Weights of a small GPT-style language model, trained from scratch on English Wikipedia: 10 layers, no biases in attention or MLP.
MLP neurons of a small language model. Each row is named by its layer, matrix (gate and up: input weights; down: output weights) and neuron, and shows model dimensions 64-159. Each number is 128 + 24 x the weight over its row's rms, rounded and kept within 0 to 255. Numbers have three digits each. A neuron's up and down rows have the sign that makes its largest values positive.
After each neuron's rows, "fires on" lists the tokens most often at its 100 highest values on Wikipedia text that the model never trained on. A number after a token or word is its count.

L5.gate107:101141166153143139138110117162119152114124179152181123102099132163081102111123163130123092157169100135113134180131116131126132161140149104122111111124148167092103120109190134113125135105105149141116110067139116138157097076149122165077150168134102151119095110088079099134128091112111108099
L5.up107:152154142186121176117116112093155155147124139129107126171128151154085094124152127129179136123144123124110126132138150094119113192114133115131147117121123099131087120147140154107138149127135142120139131117146142125191112115080147170141102085133136154161133157168181118104123151123128120155
L5.down107:121126118127138113130154095093115096169109132115100143130149069129151151137139162094087106106141157096161130074159119159134131049117130155108097139117127150105098145145133085177125074126164130119092106143158151129113118123143109104165138119137134114111157093143144134147120144122162137135
fires on: "," 36, "on" 15, "ed" 10, "I" 9, "N" 7, " is" 4

L4.gate75:109138135115171129146088123133132100107111126109108117127103123151120113118097130092151119079139104107162076153157131137152123165123174117174133130129166124158131089151144133165139108153160158132127097101119137158138127155172146096108162159103106101134116107121155083122097070152115159112
L4.up75:101147131103151130100116121142158106115138139046153138127138121155125115126201132096068100131124128134138098131106124132123118098107132138192133071157143113073130097154118099169121109136159133133189123106174137148146136101144141120087144135108128148092164124159108133127142128141141153124
L4.down75:137129103147105141106170142107142157168149121151149132120172119103124165113118095116114150128159141116114188133126104121091152151179117113095146129096124101135108130118126121101147150086107095117092151139136118093131146153081089181122109118113097161138143166143112162136167100105135127160
fires on: "°" 24, "de" 23, "A" 10, " H" 8, "he" 8, " se" 6

L5.gate283:116156135123145085131094134103087132121133121127143145097114091104124098112093140153128148145116074126157100110109093143130133156128115152132125118125108110137107187107135159108152125127147139123140104147093125121159118121118116102150079164167155193116145114111156149109128119157104176118
L5.up283:127116140109124160119146094108085146153112113133159165105118141152146134113119123148126150119064105171130144088102099156112123129134096120122150142121141079109125113163113149127104089151150142156190095126137125140194161133099120110143098127135122152141110112107178143158113104103099117156
L5.down283:103147126173133162148143153150184133184139127135107109114145157170105137146151116100105140142118091129117126141158104108115135111135130075119124117162114125138128095128109098160124154133116164100077132136124079096098089113135161131157151113097126120137174137159127093105125104140099112142
fires on: " st" 37, " F" 29, " St" 27, " f" 4

L2.gate428:102129090098163095135125142128114102170162118102126124146126114096122145113178146157095126151135137096133121151135122112099121134122149136109157154137154159156081142125145126140104087107165146151110114114125130143160122128168158146095130154134146115155140120123113118150148167124069134132
L2.up428:119123109093175090127090122134152127137131112125136111126138169094129139121145112132125102133131188099131138153133157132097135148152173137116097149114108180136113150124140087130121114125159111116143143113126099136112109103132138123102118163124134109143140133125120103147116145136089098152
L2.down428:150141146170091158116159121140128150099112130157122101137126137170117104145085131131138146118126085151130116102138084140189131123128120109145129109145127073117149090123111150136147183148104111134126111157104129092100125126070086134157160129116115140097110138131130179114123103105164115110
fires on: "s" 73, "st" 27

L5.gate284:072120114108109138142124124118170128157086153138104090109143206111146149151131112156125144147135166125122177145157119128136105139144108148091124097121115096180103079154118101147145175144131166110135117136153105117096114107092126160123149122122114065123134130162117137144137155073076124153
L5.up284:086156128105100152084149146118116117131119134104158109127162149092136163127140137146122154145149088141119119124126122142162153115151137153177141134119122100123137150144117141082127126150126142133107112108136064120140137099108132152094123148090122161106083136132149103074107134084076123132
L5.down284:167135146152136125106117087207137144151155118132136175142146105169119096146105139104104106166119134143143105127157107115124146131103165111100123138115120166092176115104141114158113097126092090121149165109106176107121105189140131133158137151099146133120197120090110126145143157173152120156
fires on: "c" 30, " m" 25, " " 18, " Ro" 14, "gra" 5

L4.gate366:127146149138168136132100120123129150142119115087128098082195081095095142128095133176151133113130129134151136136163122163158131100184123137090137126104119172153134125095210119167123130141133125137148143116139178153137140121137136109130128173123134157105120107145132085140115160154137139115
L4.up366:158111122145152140131102142139071139106081153116138130103112087119154143130080125135101121130066141182149095127134140131076130113122111066166143130139099065118141137145138103152162110125157157123130140142158157125136122095104088098145113147100138159110116077127158151143119138134141126114
L4.down366:134142159166120109151111108089137137151145130098148136151189158110141168134106111164128136127097139145184176117109158140144127128195158130065125105110148141131135117090117137173135137136106140172138140094113149149151113134160165156120150154141112148129088145158118101128157113125156142084
fires on: " se" 75, " pre" 25

L2.gate196:152146107141160138112122129109152128150126137149135156133117136064110130139159152129116156163097129150083175110113106118114101138150105116132122144131127153104174117091099174113125095128090162087148152109140109190141120170120099148132125156124155113097116103133110170106132151158131123113
L2.up196:107133078123133075100123118154156107126154164130132124124119142103095162134100091135121165134112149163144126140105136154085130115114103089121154137139092155124171162124109136133107127102090148142118179122119102093139148123144136103105149083135134105118142129113089104099138075164113124109
L2.down196:146103187145116187138152120083097143144130103132141135133106160150161094140127160150135096113131144113102097143112144109136123150137136144112066138155151112118079094107141124107183109161148111097110086148125120156131119149084126150154124144118108141132128109143130126175155163069162135137
fires on: " home" 21, "C" 16, " club" 10, "^{2}" 6

L4.gate142:144117129133152115145110181090134127157175133138132130130087136143090159119110151156120087108097084127139125137194104093101132100129172150144118087100108137176139122112131143136093137115157108148170101107118127101144126083148135124128124161093162135122125105152114132082165140093111120115
L4.up142:146124098134118149130100181140113129158171155110111126115125106138102169116123105126113106079084110130139112157194161111118113110094138145094118094120130159166106130105122087136099103170131097126168100108111117090145117098154147108129119129118137139133133102142122123073141119122156122120
L4.down142:136157132100134137121106079125123083154123096078109132144168140151150173127156076111123158153147144110128123116090118118170086114100129108099135156173150142128153144100138128094126143129135124131113139122128123139071120138100148129129120142137135077164176145127154107169065110154139128135
fires on: " 19" 15, "air" 14, "lu" 11, "fe" 8, "ish" 5, "mb" 5

L4.gate29:151188129113122133151134119140089125144164106133133163107133155119158138112124085088112143086134118153089121154168147120123170141131124142119133145108170144193125088112124105101119130136124169128107144123117127153151144134148107133116122160130149139118091156121147118168132109098132097105
L4.up29:133134146122106104112164103133105066131141124098171113098169125135153105102155176157114145126158157078105145129127131144133129175120133116152114130082139131116150105122126152152116128132139127139174144154162174140158122174119096089134118150156122100161087116109179158154112131116123123148
L4.down29:096138103145140149122118117116137161145103126120114166186116140145130157140093105127098106115083159148133087123075137111117153138133125157102162120140109115139120110125108104143122118104126151166115142097128107092157115079091130112142159104119110130140160180178122085162138165158145096097
fires on: " Com" 31, "ing" 16, " Sea" 10, " Pe" 7, " Mont" 7, "com" 7

L2.gate58:144120148133102140111104137142168105138128132134106106102095106119154155178108101155132143097148128114116123151182164116125143137119139142119105126100144136152134138140166126168164171134168097124141075132117179183104130134066147134117098149113086120156146095090121146132130087146158127119
L2.up58:137117147161114155091092126160161111110166125133129120097096100133160148166100105147136129148129122118104117166166151087149128123094148138133125127098159146152150138152160116171138142122167085121179111116123169165107152104066155125119087149116101133154133125099124140139160100140155143119
L2.down58:116149077130134120155158135109070128120101097124143133167168175123088120080154129100128128167145106131121129115104108146122122118142094114154148149169128111095101105118129137077109116113113159144117147132131100092137130168201116154148135106131143118121145130158140140102091164121124131120
fires on: "," 55, "s" 15, ")," 14, "y" 7, " |" 6

L4.gate256:145097111099113162158112106156082090085137097085126104164099112156143122142129112122077159140111126136084148154152120087132109107124132139152146138165142083127100122136076127165115145098184154189097106131160153115159104152146105113096118158089163121140100132164141124143137127146095110093
L4.up256:159127141128155156113090120145099142105138111092128113126122107107188127122134108124121140115119160123149179138171094132116112120163141142130105188141147122119099192109126137175105155119167125118126080133146126127113107142153169145136159134137134125123111108149090118121162099170121119119
L4.down256:132079147061110137157166137142143106145111155165163151169135157149097141123071156117129112141108126143108088089150155124123141152091118094137140070114134164116152083179121108133168111115105146180128147140139114152125134158106117147102140158141122121164130138117174119143115189120137158118
fires on: " Go" 17, "te" 14, "ing" 9, "de" 8, "s" 8, "ship" 7

L4.gate249:111076091146136140116155122124153128159132107129138123102171144124116100075140190155067150122135148137155096084118120152120144121126093096127087096145112086121162117141117100114070123135124126173109132152150098080130127146066141134156099118115138122150171113131113074124133098108134144094
L4.up249:177131099113164140143176131127132125134141180118138136071122100124153090156129116156141151124105185124172136149096147155086109106161121105111148111163097136133157136158091125134119103124121155155098118142150136116092117104127125137136154145150100124138148102069085085101147112140143130082
L4.down249:065135135118085085119131147135119106128149121103149138143167143138133156127124141134101140182132075143110087104125139121153121118100128123146136144140120123151124151126148121131100136128138141136159129128074122131149116145096166115159115107107146128171123131161142141167156168135099149162
fires on: "J" 29, " J" 17, "min" 12, "im" 11, "j" 7, " G" 5

L2.gate231:111161092137157134127100147126173131167107104154192162127155117102084130155109074109109143102132121164131136125128134117116140128112156115132127127169117152141128145084145137145136140151116149145138161110128097115115095115092089122117108115149194140085123119142125138110124146140105102090
L2.up231:117153096126156123172117122135150098161130116143169138138156131098102126161167084156133161105104125160144155124167157148120124163135119096115114124166123142098133131105123139148123098127124159157111164128108136124109100119101084122104112157148188120136138116112145116140110147154117144132
L2.down231:133135142125110121111133125125127123093138171125063092138107149177135121080124157117140083156126123101101091124119119131131093174125116136136111101097129117130121088167130109121136151118117125124098091138126151129148153156153172127135129138083084108155167162127121140116107131123142151132
fires on: "\"" 66, "s" 18, "ing" 8, "tten" 7

L4.gate39:113108181139068105151136164133163112135160138106130127112094101100113127154118114089138128140150168156093127134115181085149133138178117136133080178126110132153130129128100145104159095153193123110132112103127167139137139151144136130128133138133135120146088094105126085103154142137142124165
L4.up39:093165156081090123141174100167143113122121107154081087108164097112115127134099154152130113131108170102109150123143145127143193087147119126133108124126111090146076147127129143122178118157137107099126120129158141112126161156116177137120126096126135131125124096108146110133117135119152118134
L4.down39:157121088145168090089124157142120130126114130150162137106145129128122132094144107156159061143110107132143110141110105146130124167113115124113104119139161125123119108092112155082110142110128151159153100131120126126142117096129149152122070165120098133095157162111126095111104105106130121147
fires on: " |" 56, ";" 11, "===" 6, "v" 5

L4.gate275:140103142129148109155118161140109118119145127157159152170102127109128154141130131139142116154135152153101130146092115148129113078109128093130129111118157176125153142127144133140151132144144118143102096172126165160132146131097111141152167105165087139152119123130179141106136134110117137139
L4.up275:105124102145153125146143114120113155137109076130142142133166088130147152129125115065134116134157149129086114114114090109135109134122130109085148103086137169142166118147135129139136147118136081095129072154122163118151134135141131133107143087134068124109123140086146138111114163118158120122
L4.down275:167127118135159154091101151141153089113107126124092125105111136109148107128141101203148109077148137113108170128164153121111153128120154158129087185114164085141112138147105125126077139143137140125099179124136143154134120118109116142159124179129122122143141098158148155122144095119128118129
fires on: "ce" 11, "g" 10, "a" 9, "ur" 8, "or" 6, "ing" 6

L4.gate336:163109133089115144146125128127162131166097145106140122091105125146128107146149161141111139098122100124120127116143161123143134127168090134089094153144131132127164092156129123141172131123104174122136151115111093143141078107133178117122085147145166158115117168136127118126138115122101164155
L4.up336:110111136129123121149154122121131167103092111139130123137120154168136182175136124160136163095131126116118157100102162176168161109105120125182133143144105093114137120133100136102156148143111147091149064167111080108148156112128105089091128151123140160120113120107157141130148113135194147150
L4.down336:118142152087165144142155120116148138190136113140083118146131089117102106108093131113106111154135129151129102122110085077091132130120158149103142106104119151140097099123134085147122124130180120134106174103127150136117107095141103144197138064102139102121148141158125128128111168134050114133
fires on: " " 100

L2.gate38:107141135114119115131155127113094103155152103112148156095162077108139090160128132130129099070119141068147120109168138097109127128126142149137133105127161134128100166180104134136109101134130123161118104115147102137152114121169107140104168150165145163120128128077106141110161115139106137150
L2.up38:104152122105144121155156129141107103166150121105150120109174089117079159142122170110126088094131116066120142139151110130091122172119157147134141132141162116132109159138112140141077104142144138178147123097160128127163105190152111132115160158116162119121160128080106131129134129166118113172
L2.down38:135156120119140077126131143206154136163109118123150110160099135128099114101142129116156143157145123142063110145068109132130135176169142105126143125158200137146173118091139099138154161127145143117162136125117122130107136148096139134124115101134138117168127108092133158131107136125115114125
fires on: " S" 75, "s" 20, " finish" 5

L2.gate271:111142170155143110144127112180125143191099132136137133155105117143103082095125109077127087119102093166149113123122155128160105136146121149118122112119124150098123149099129138139097127146135101126119137097135153104124148127172119114117129154144120134127148114105139126153110123137097115148
L2.up271:112102156124157131130121080154114128155107109123155127149134125153125089113122108125126144102082100140162133135069125131147124128163128127139111097184167126118148143079138160119129118128141116106108123106094120139100137164142091105146103149157135104081108130087139136146119125066128092110
L2.down271:095139135130092141119100172101133129091166131097107091103130127097147158165144113178118156160149157114092110116165121152114139138111128124135133134115122119136117091181106112142154130111127161134159149131135111129139128119076120118136159108107142139170133141131139149116144157148143147142
fires on: "all" 68, "ing" 30

L2.gate66:099138124076162111138112132143113123157146093120103110120129104127146113154145136085128079131054082136114124143087135106138141099127101149127137120127104102134155110136100118090135142179155100140139139118146119090149124167167108112101158132110097127176125078118159125147109142162120137105
L2.up66:126107138158170132138159166138136118138137101122143108145137123106155096137168165093119171115102107078112148104122093149101134159141113134146120144153128168111143124172153138127104125159121120126151116098121121106139108178129129115125138175104133125159151116120054101166149142131092054148
L2.down66:137155144136088129130118096099155129115116117138127163129142136136103137127117106176139092152169168168143133122159157106173086132110157117109106097083114104140116134095114127135159126084133147076090115142135128140086129088127126155139124094134141142082100139156186137106157108127166186121
fires on: "la" 24, "ha" 22, "no" 12, "ress" 8, "k" 7, "iya" 6

L2.gate54:076088132114132133131145107111120116130092161136149162091160104115105121107154101176107115104153126077154131129112125145127175125096102084112104130130087110120169138152114128140119128132112181114157116122142156118107157149117134118162123133130125136096153131163149127112163103140094127120
L2.up54:089131154104129112058119118110122158154095184112166122140154135120136109123153116155140128121152133099152112081110109137151138145129099120160111137139111101128161170162122176123124102115108129120123115170109149114098141177142156135155134132132131131099154095156144125167125118145131172153
L2.down54:137132100096097136144085110208128167141155126086121129160102124132139128114098093105124109165112079108115067152093097128164148137127148106118136136108147124115073129123138162151133081125141095170141153145109097103130141102144152108130114199093138101143124132084126128162128166119125130081
fires on: " st" 26, " St" 18, " met" 12, " made" 10, " Cup" 7

L4.gate425:148152143119121079176117107129135109119110162142120155092136105153081148110122110144119152111104104116101147141106120113131158150102126104111137130152134092081154104096117104132145156120137140123115147174121190130174139090165075117163128154123127150077150134139106139121127136105121141110
L4.up425:124119106158130141083100131142149159159098141122130136114119134126120110107089122129098082136071108171149123135127129138126137103105165124138145148112121140156158141158129104097114149114158172128177105098119109095088172127159102122165131145127177169122096102094141142141110126140113146109
L4.down425:176161117110103125186116171098099114099102116146131123159120140130131148147081110169103143153157118093114137099138081125124139159125114135098119122120140060111139077117129148168109110135072109130123116104125140156131157071156106133117130106092114115145127140130121128130107151122116116118
fires on: " st" 71, " St" 29

L2.gate0:105094086147125147130132121153122144157149098091127101119144123114164104145139123134116114112120146112123172113148166109158185160082154163112100094102137150141135101110148130114136131157142078153134140134129159123107090140107115101137144119091116120151124173101087087172149145120152095114
L2.up0:105147149157151136141120114145154143103146060119153091155105132124126142130162116143133087098148126157142117117155163130110154133095172156132112120115128139145125137116136072141120174127129098146142123155152128124145102137127131110085175138094094154125125151088100098147122156151143125178
L2.down0:157163127119103117129141130123125103135106163169105140107148129137091121111093152145132152160112124124096149122087089128134095127140095094143137136133129128108112124118140177110153104116129159081122127122081098144104147123143127147150084130117146126128122090158146182099145118068090124094
fires on: "der" 36, "s" 14, "no" 13, ")." 5, "c" 5, "tan" 5

L4.gate280:098131149115110149132102080082133144183131136097117114125091119097108172110111121114125092081175135105132173063147152117103131139115146137118099121102091152128159118155117136085147135126191107135114121115136109132140134098089145147158128116155123141157145110112114105146103114165147147148
L4.up280:156077165104119115098115102127147103167164104111115136106123119115141132144115105146146124089165162109117151149159113155111132151100136156084111140152144183123150115164092110140144117123125154116107149085132125138112136117116137134087174118141112126122115110107080114131085136161129123133
L4.down280:139073090187111119127171128151082107134097106094148140160151155137138110113175115138143130161134132127123125154127143138124104084178113137112119108109141134123147178079155110141148149136055083142162109143128141114127129124111128160144099148090131153093124143110147141087149168107138132137
fires on: "," 90, " |" 6, "th" 4

L5.gate36:127147127119155161165156111111132112134152138111143124134153146112121173129135162140112109156129147109132100107116145120117138160138160117107148092138108145144147131138115141114183144115122117104183154119103096111157142108153118153112136132128149168112142167185165135104122153108072142097
L5.up36:172085145114103148134101115118167151136126138145154114111159128094121115144124135150130140119099110138152142191151155111113133112130109122146135154152133119130157114119170115135115182138103149088122122136110135146119130102083097148148114107169154063112125169195137119121137112132096145120
L5.down36:113183127098159119106138112154138096177165140100099141127107144133135129112123133130141172154158146162116115112112111117149118168159138105106124100106138157136133135127093096101118145147150132128146141106151119126152164168142106147146140129100109191130148093092136113140121130117155124118
fires on: " do" 58, " end" 11, " did" 8, " pro" 5, " vi" 4, " take" 4

L5.gate13:134136116119156113123104095141166159103139128141162138136130151123150117170145142118133150098137149142167166136179146161158141162147162144125103140146142099149117134151101097130126119122144123138140169170127150127094107142162133123096184122120116138109112146098138100144124091152162100109
L5.up13:155146134114131151179129109122128123086133141122140094092159195129098098105104142150106148096139110128118129157137152144140173149113149144145146116154185143106165159111127104125097115104172108177114163136146098115134139069150124142111131144082150096139124133121158152080155164137126139112
L5.down13:116074140104117130125107148131127090133138135139143167139105142088109164155126125106162102113110163125136058139105105123145123132157090121066111140122102126110091145095121174097120154135117068137126099088137161197138117155099124129137120121155109130122110157125130155116128115148112129150
fires on: "\n" 51, " " 33, "S" 10, "ed" 5

L5.gate182:111129120149153151140146180135125139126116152146123166143112132144144101130200122108131157096121066120161109128146137152100125148094085109139065114120147099120115120131141093197140156115115152139114131158097119136178139120111093124112150100094082139106105130164111141132120112146132130123
L5.up182:144155094075145093109161133116096137147107172157142151115131109140091092169141096141122149077106101131095165105099131120155094126161106115121122145137111111115092133125157118169111107123134093092120128119126110118128140163113120107144131122163136129130144144133115141128091099056135135145
L5.down182:118088153116128152115117122130142109117113077070133095127141100124150131112122120139135153162135133181144112115170136103117148117116141151113182111116146121121173104124117145074163123142076140121161171152120111132136100115153209173132131146121129160110145121111118105094150147131165100148
fires on: " |" 34, "\n" 33, "ing" 5, ":" 5, "i" 4, "it" 4

L2.gate194:115100085154130149115111108134140091174131137157096138134110135127125112125143168149113072140131115126141155102135103146121104114114140151140141092140153123155129132182096118067088123088112113090118108123152133119126137140139107188131083164132134145120117074146090134131134114139132135113
L2.up194:059085127167107150142118112146155100149128157118142136141126163161085117122127142117146060135120067124118139147144109134128107146111164152145124117126183158103112167129133074094169128095138151125171144131096135159120126137126119152101115172134057161134165129127101119172167147134120136123
L2.down194:133147151126121080167169144136120186100152130114174078111103114116140174111119089123125207130109192137102124125087143146136171173122137089115108137135121114100157133110129139141156113151144129139117149119089102123125095096121138102134131110123136120122127171105154158099147122106093119155
fires on: "se" 56, "ll" 23, "m" 15, "s" 4

L2.gate25:170135137140116180103132108165116119110150164090136112167135104159139121153145117092156108156092100116135140131120121185107163146109129096146146087115100132112129152105151095122101079141139124151126130124107110166147145114124099095135134126108140168154112133107147144190149124074095139132
L2.up25:132124098178119108102128120134148090114131131137110068136168134138137103167106116163123165151096171110127124124099133100151169096131116122155151139183128114066145110103164104101108150120110163113114112122144104113103152126134142109147141120125103149128124155115131203143168117111115119112
L2.down25:136152150077151172139109135169085175143119102131136204153090108133124137098144111071147091126123099140110119134121088143118126158119120139090078104061116124173102143141102137146140137130119144134162128137121142127163119146121098150126111132106157101150138110156145067129113138115110111137
fires on: "ting" 60, "ing" 24, "ary" 8, "or" 7

L5.gate158:127143093102166112112148102098163139166079107098140184108132106146086087121116178136100125150151122121153097120142103145130145149134113099140111139106161142120142146143126122107088136129129115107154108096090150174124141144088170099163117113125130082139111137160158123120095126103147196130
L5.up158:117129162120062140162076151112129101188116118163121146122120150170102148185139092154173158116124120120162107160112141159160126134108151095110132148143136137135123135172142132119121132109132153158116109129149120105153093130089131127097111135142186097149147105101080164138091133127106177118
L5.down158:137142087149144119135157120186164127162126105092122170117137137079128162118133168146096097134113142153091096132106122082156079131112119134136155115103119164125123133106117108159130132142123125104110106134108131131109104122206144144136121131128107128129179130126118119136137131139184110153
fires on: " sp" 34, "ri" 9, "ar" 8, " st" 6, "itch" 4

L5.gate446:100079128135131118173116134135148111135134137149152145107131121107121109159153148142172105121136178100152115106075104093125147114127139118105126081141132126136138113097155094105110085103070092113158094142111121077114147114138110106122116135120116117117129146127145110115118113119106105146
L5.up446:138113084156145122131105130129131084162125113173104150145175115128119133121167112144201127129126162096143099130094079121115142156120155131094121097149170111140131114152141132114110127126076090105149092130115108087130130109145129080121123128169138110119153131154129162146155111116106097149
L5.down446:166156130137120153106126142096096136147128123078116093168146119126118148131087115125090127168147060145111145178149127122123117123144104121137110162126137148117099121156145155144178162133196147114105145121130097161124144142126140130136124129128142130138159126112129117132135130149125134111
fires on: " D" 58, " Z" 26, " L" 4, " S" 4

L5.gate344:102136114138114155135188118125123152109109175139120108145134113129145096136127130200145136121181133146120135121089155090138122086083151162120145120164164124117151065106070135099103114089107143133164126083100153146111124103128085119135158160138137140190109127124160107140121122115106160141
L5.up344:115124124164105101141102146110128151108196134109125074131116121143134154130107105129149122117102118160158140114137120113100125097116115137138116108118159076137120137133111130132122165142161116078127134132153177144147066140180126102156158126087153058121151134102135100126114128113115122129
L5.down344:136144125121131139098126149152096111152083120116140125135129145121144139123166140176122139116152134089085152115138138130167149144104170129111113145163104121136107106133109114139136091128071130139101133139108080127098154103086159169156138175157128189139098114114099162152098132142128148129
fires on: "ov" 29, "ar" 17, "it" 13, " –" 10, "s" 6, ")" 4

L5.gate73:082139116117147123140150103159160144124112095125117116149088095141125154120088127156131080128165127135126135123143121164134113108137127103164128159105136102146135108123124094152115137144135127148069120130138139104113120151099172156127103143125158079131133112165070132131124121142152121165
L5.up73:144151128149123095126127139104137115096111116165142128132124114102123132075141115103108085136157154115121136131123147149131110125134120103095118123149137129178107161138109092105154161152142136097126125126105094111127137111176153160143130135088102157133147170140157133097117144136151140131
L5.down73:106132110159140183140149116158154161134136155151130132148126114103128135119126175142124175102156133161137132096132123120138137107115103100145137149127122171136121085135106136145078135107105090132100154150183103114108130137099144130160141134139136094123115103140084094108153117162116113109
fires on: " H" 57, " J" 17, "j" 8, " −" 4, " Ha" 4

L4.gate440:125123152098133120115106149099170103156151088104131129128151139094095090129146149155142108126130125133127068119094152091135154118128106144165119124128128176129106141094117131155157153129143101108173155110178140132146143107136115122159190129145122074124117131148130126124149126134098118105
L4.up440:120149130153111099148101107126152129143139097209122114131136114096134135129111136149119116156149173115080113141146111139121146130111090175071117111178115104126128170108144114156155163155139106144103107141122126109157135146137131133110148108131159078159127146179135140143150150112136113106
L4.down440:119145122111115158112179110153077124108113088099123136128098147142100088106141137144110154122142101141168178132102153113133120175117102123124142113061106107154149107145130111101106072121068107119151159118147129158109118134175170100162128152107085174102168121126117124111114153139117128103
fires on: ";" 16, " –" 12, "," 11, " between" 11, " |" 11, " on" 9

L5.gate246:138114113132103120141100157158185054145122087168137130114153153150102114148133120079127110143145125101103141130129160135111130100138156157132135128150133113114084122137129087094114147110183140139134140128155099106154145137129096175111125118157109124174106150159097155124110132143133126195
L5.up246:091127130129115139168091139117104066109126090144106153172098135132121123120124121169054146114198104104086125145109149125135200118127110126112086119119136133086118131142135114111126113138124131094154111099100126123147114124119111162113159163134121121115077117127156149083127148140102104144
L5.down246:126166144166126100109141131186157136143100161147149128153136121129141112150120153074141095114090152095147085120147123099115133135111171169126143140128117144099168130080125154155164100117145112130159169131130160143161171138119151069116107113136157121096175148142087153161123137164142160107
fires on: " own" 22, " Park" 9, "ic" 8, " River" 7, " War" 7

L2.gate3:111109111119110098055161120155134119136143147105147108096148121146094142067075125159144158108116115127140117157156120157133156107142122132142100129134087129130156132132121132130137149154136136105108127142094101163123100115081136155111099118129119157151144086137080150118158112120136097111
L2.up3:143125094131101111101121143113143127138125155133123093103115068134088090126095119152156140103156099122108103164159100123166130106155138134195132134129101135125111126116154145129129153163163105115115121167125099121141104147070136136096120117141136153154171106125103132138164178097136093120
L2.down3:104136124131156153170162146115146103106139081105124163131120165150149155149167156116084122160110117134117146104092145141117127121092126114096130153105118121144129118148122126130121110127110149134124138061122160116134132142172101123160113126107096112109092174140166125132104104174098123148
fires on: "," 77, " was" 15, " |" 6

L5.gate229:122112170101109125167112158099105118176116046154118141143106131163126140135120107118136119129127101101114161153151106140156120105151128156128103143159151134145119140118091120109101087159135125140086150114124160139131155125135170129090123153154137097169116140139142084156131118113129145110
L5.up229:124113143106082131156098162121097141169138083122060132127133125101126138150090125137151140134130141138159183136144164134131179143131118113148110156113158136154105105110124120098131110146148119128126093149105128079169123121141118158096083151114105119137157123116124111138118080118142148135
L5.down229:124127122119162147094191125141126095122143151129111147115148078123141164136160210152093069092118104140118109115114140152146118126113111097153142104139137123115159105140145125161102164129127158140128131132128101123172098117135096156131124160125093108129203115145124150163139119121146141169
fires on: ":" 18, "(" 16, "s" 15, " (19" 7, " de" 7, "le" 6

L2.gate263:131154136130143154121127113142171140133134123183080169155099158114109105160128113140135122096132114140123145101113081130146134152113099154157119146162167133108135188094155140146136108163073160176151119151105139110125118136105165141107109083103119120127161130144103151149148094158156117116
L2.up263:157142094131119140106105115130159159121158106124146110142132163150127133145116109177149132144122100159150102125137078124091134137123120155134130078137136146119143188128095136116137120137130147132138079157111154059143133130115136132115110082123155150116148106141139145114107117160097141112
L2.down263:096093140106088102131143131128094109111123152117139096122126079155132132105149127127092122135145130108092154139126204133118126107144154102103115145128090141162102069135132160127135140087131097106121164121166129160145147135151112120156149140134111116132100119110142111110134127072126116145
fires on: "land" 24, "cc" 17, "x" 17, "ard" 9, "y" 7, "th" 7

L5.gate176:133175119128107132083082106147168080118133137156131135110088128096114131076105125111119110096119140134151109110128115181121122113168155108150133150095143107150128129120115124079133111127126109113114130175149101129138106125124157162138133120069148194127125095101139118077144122141157124150
L5.up176:117123130163131107140138143124133116150120130183153131134094123138106118133168146146144126112138131126121132136098123162134135136131148079099186111148103154135132148155112107101112129162146138169186090176140140105134140087164175160082092136064134134150127090178110134106165157154149120125
L5.down176:130140121155165112107116125115102119202072123144159155160160175132123106182154161150109146157152129158160141126168118097120116106107158153106122139116116150122133145191140138152114133119114099140102132138140100122116136132106124117146155121122133124112148141120131108124119083126111128116
fires on: " J" 35, " Ch" 21, " H" 18, " K" 7, " Bri" 6, " Ha" 6

L5.gate340:111117139131140113118079140154107087166166161137166146118098135111141104082114149110144101123102110127128129127137156156053150145154111113113124122130111122166165130142162129142088149110179147140094133112178143171120120134118145147116154153132113120112093114161132133119171123141164112098
L5.up340:132103164141135141093125138120130146145143132107084129192129125131108131131148175103140128124128157191076136153107109103178148121085100129159119123156132092147118080140114145128143116132161138122115126098167129141103100127126154127124131144124170167141118134142147128150172154133119136097
L5.down340:136132114159125132145165148125099139134125136186125139127120151151170138152131124118104108122103101085137121111159113148140112124173153138160124120081120164099117113139137079159150187152119148169137097146093146116183118145061136123139115089116124125096105109165137130129089158148147131153
fires on: "," 73, " –" 15

L5.gate367:122137131129143107147136138153167155124076176114131179110122115155089154120148106116120132121156128118120151112114135104151167139095112130101116149141132152120120178135141155082131164106087124121174140132162111140114163104108123143103127110160156138061164163156158157125097064098134145118
L5.up367:100137120149130148133132107127131120136112102113119124126099138154143117148147133168126110077158112100169128127123150132121127072167130138156115116126147136101094112135127076124130119166166094085113111161107168102105121131131109137156122150116169109097138122057141120148134163135138174120
L5.down367:104106103092123114130104138160103168092156176140142121154115103118114112108127161110100197200115154163135123165103105120092125140148134138152123105116163094130149128083120150126092156132092130152121126113103112118113159138108116131088120100133122122143072169177130106109143142120131090149
fires on: "s" 89, "ing" 5